From a checkpoint of a small transformer trained on Wikipedia: 8 layers.
MLP neurons of a small language model. Each row is named by its layer, matrix (up: input weights) and neuron, and shows model dimensions 112-239. Each number is 500 + 40 x the weight over its row's rms, rounded and kept within 0 to 999. Numbers have three digits each.
After each neuron's rows, "fires in" lists the words (lower case) most often at its 100 highest values on Wikipedia text that the model never trained on.

L2.up733:532557481527562436507580559485499505535527585502514486495468508464520586535531499558497518471427484439539504526451493514484458569560485520552461528545484545452549462489509446499556457556536502518452524486602493465503505518496525496542552498506461427440446550493528419585478479451490502555476482517439484455483454539418471470533519512553496512517526463502432488425482534542425434473420
fires in: "in", "during", "on", "however", "after"

L2.up665:471454557496438538383477522533520494454587474471494493518509441472579435574483476543485499490473518538523506540514488480503486532547492506490497476503543487531467423588463506479539454514524469438497547551525542406579485471550445519466490512483507487481475572494606503473537498490430526494504384584462443439505521509423520474459553505489547431518559510487463537484460486589542493512497
fires in: "a"

L2.up382:486509539538469523467482518469562511501468457421454425522554507402546439536505429497415558477437447516571505514517429510428544496481518474492504534512494574524508544491420433478451525531548518561495472496501509524508460493534512561530558546486504451446545470549481513519484495500494552556452512529608468549453479502521519543506567443516516596502522492483579508456475550556524453542472
fires in: "july", "june", "year", "chromosome", "since", "years"

L2.up890:504487553524492479440465416483566517540548462504475496501497515478495515462556483539516500533497454454506538523484507524478452473511475497522524423533502499427479523504568539558541496445579539434451483554479544499486583463555428536531453554492502462509547601591519510528545515491494480612558461460495490461551441518465445487427502565519547464520528525533513480441503558553479504546583
fires in: "at", "of", "near", "for", "over"

L2.up968:526505467570505501494440520460520505569535516518480483544461552460535436543578476466471540519482506484487528560571509462531525520417471485469498498510416500444485459506586493507459530554477471528479568556487490475533513477490503427501528488531425556456485490580589423484396521479489529509458559565512500438520482498486533522459482547445465511505572507540462499520465493541443496407537
fires in: "to", "by", "www", "under", "college"

L2.up431:523501485519440529475455528471491506494501566453559423478546473473493503508492525483528559444492569525552501538471495503503554466535524612443530468551483524507511487463488480428556549491422447522575473495387438547501494491515497506548566528503514504556499499539507473508544457510551494543467490572521482523531488460477527502458582494474524508515524503503504520509584497486495547537487
fires in: "year", "this", "time", "years", "months"

L2.up501:471452510511480522510451512595556469505533501518475452495507462511464509552534507530482476552457519540523455494495612437510543479437543524458473547530530465590502448507506474434447549495503473511511491476559467509520447487515497418555516473477535465445566451549548470483514566474503481553503464549502447416474569498536522504545500495426457438497502537509528457488491552484507605576540
fires in: "was", "is", "competition", "men"

L2.up108:521424518492512483456525470544477555429514526529501481597466527437555489523475499500503568459492442549502489540522526469456514533528476449569481479419540525556465487560511507504501517467488483463602486494499465480510525429483499560491500450551500464562442499505454521554548476416498516507435530492424530498532494495479479501469515556519548577475530503465466563489515483535448438517532
fires in: "goodyear", "second", "long", "great", "third", "first"

L2.up725:482491528489536546561472558535481428516441461496484520466505575475523465502489538446444535525471561485478437467507479573485503485457515403551438566457441546523435493463555496466491474473551487583478472459460489533507530462494418483493496567554460480509553538516460450533470454559504555510469532537437481547496487538525546558558537443462537470512473451478504540508419450488544526475477
fires in: "the", "united", "3", "california"

L2.up341:486537545502491522471451507494540529498474453399521458542418484527530417474391499454506402452491519478500536488488471530488491532536463503548545466393514500564518520511554510517564455530521503537509536572564538519519529527518501477543484560460498468465499506447496459522436466518478492508427476447456571503522433573531526487477502470434544422551506571567467486497500483553525453395588
fires in: "from", "of", "on", "in", "for"

L2.up236:528480490513430550505471491511577499529481579466477481450453469497441471493480442501515481474513491553558457524488586483526507522482491438444422537489565546502455481416509422526441478454496533533490470511432525483484487526548501495533434542474471492469495476504519462486511558472446478576509461610452518444549486509512456501454512466521475477471496525468538493560475575492461489516477
fires in: "is", "are", "was", "being", "democrat"

L2.up681:518476503493502446491543468557442438496504464528478513570507523492513522492439425562542521516582528480505445384435449503474498515500484485501467509495510483488482514542480513570480501550466516501470512517535528455459549525486556457530497554527490592522501538510431400584437480502443586518479465484455470552430495512479501499519542482502559492458580597422460457531504512614488486475465
fires in: "of"

L2.up321:484506472491507448578488514512495553437520477453470473460544418448565448482580510552509541534519559511489573503490456589484538506480422466520560508508484601493463496579460573452514526469552451503484510544546479515418525486469588498526576471522575503527508515504431475476489507522467482454468490504541466488449476565507507412454510498501561468481505546545483454505486556508529504469558
fires in: "to", "goodyear", "college"

L2.up846:501475454543503468490481532522414543488544444473482446536471541446441465516476507510421488417457461454459534539538487486526461481501462545541450495496535466520567527521504563493510462540475528535507496543508514470529571407519556520526480559481489517522453517489489482584425537478537552510424518583466455532522434526476494456443517490555468522559515474515455513548455446586513516543578
fires in: "in", "national", "most", "on", "world"

L2.up178:574548531479480520521504511519522516530503593492482458471495580475536508525575530547492438470520438485532475476386495461508473475508494520516524539503488486544502473457492530498511489480513545486513470589524525438480457550538499517562500531499433554507511558501463454524434456485476504477426546525461488497470437527458518499532536481534501449524611578592471436522555500515401511508495
fires in: "in"

L2.up908:533522450483506479451488512480461583523467430443482555503483498453480441482515520551450479516466571528551533512562481555471498537512480540520522534459507527476486503582490487456556527501501484441497511535479431465472461487495514465560505541511588504495496543464486502495523467524485450565495573507514406532484490532433585488442462487481546438460550515587533483515527531584517546497493
fires in: "his", "their", "its", "ksa"

L2.up319:552553491538530502517495526472395507420486459548513427582522443448487485487522520515522490587512510484570565535576519534524526463489462484480556516567577490441572505416519520466481568560515482506496529507489463564528474527466484493460593467458521503461476526491540507495491560487580462439512529504421511467451473512503488434497520615519506464472438491524519535498498498488494517530491
fires in: "to", "until", "cup", "by", "war", "that"

L2.up718:542532479450466443529505497530493534466539492511520537474569486473528540503516501510546531488442497499554524460543421490460619512489453444515482509531472460474542516540493456493487499534448434433575508459519465503501530511484487421475516450418568439560503557519494434494529554546546531519468496564559488552452457474499517432545480509533462518486508520519440572513472452556438502450523
fires in: "and", "the", "some", "each", "many", "sometimes"

L2.up844:428476483384448519499502436552512514549570467559497562527477499490495528502495467484545529500527462505518502456558449466482496547472491526514399520512456510436396493521492484553540487571548526471528514533519558524448478576470506496495558478457521519467475511460512550451492593457509487507555490494492473505496492499611555499515555490379476495495517475587546510515532505510522495484514
fires in: "was", "and", "also", "is"

L2.up471:437464437432498541528498501423468418519436455572505562465510484560482530540549484493528481561574527389512500423584501460556496566415493508537508505515470543513461471486508494497560448553587431474569478497490538475509510528440491513498492515470524501487486570488485543476462533527532531501511479508544524530565507494469534484442528545448443529495485464542493502514438512467492396485528
fires in: "was", "of", "became"

L2.up519:529434428481476427576547492481506481508497409473489548531528551429475513569473522509565559562484504503518509508580525452502485522508541525472555368539536448540516517503455467443552528530542474427540455562551507465482532487577493476513519540521452491514462520510406497463447489543502483529557499492455527495452489490514561563518425608500450467450512493474506447475463548477498458470529
fires in: "and"

L2.up349:542486499452497532505484473532473558519498517541425440458481529442501515522482505475519548519445613508453540483446456506498521510463507511531498547513500584532542421464515452507450466573539447519511489509479373541379541514520537515490540477430504435492551441549428479477489457551510525528559486519522491514482466509530522476448506522472454576514569455454516482442551485447381496576545
fires in: "on"

L2.up32:498467477396492574529488437476437554471524466574510502508475515528503500582584548529545454551509527543424530524544582472600506526535496507500521503519535517526604460494522517411505491519481515505547530479509524494506555504445546482572531494533507530550491494520477529456433445519483407497480442518468452428545446443492541447436530525495515514522497519480521519487461474516493504492517
fires in: "of", "publications"

L2.up622:564449582432499489552522524491502513547571494468437509563472450520564504495417531502440513468504544553486468467554534544529556558479451501505494440494527466399478515548529479495507443541534441555490499454421580472500481464509492478465484476544482531413493564524455395496454439430545580510533482541493507476447454537520488484507508469538453463522499478452493472508483485485485502525531
fires in: "the", "a"

L2.up698:574506490502462532522586474465495501526525495575516489530529492430538478467495440527513452555508517538536488512598454495413552494533497569506515510477461554446518534492504461481471470533505551486546486559573534480516567493431479494513537517486474456548433473510523512522432507539499582496569490434457547480529496504490506517420516575468446490532545476510563474496490512515508483461529
fires in: "at", "in", "on", "to"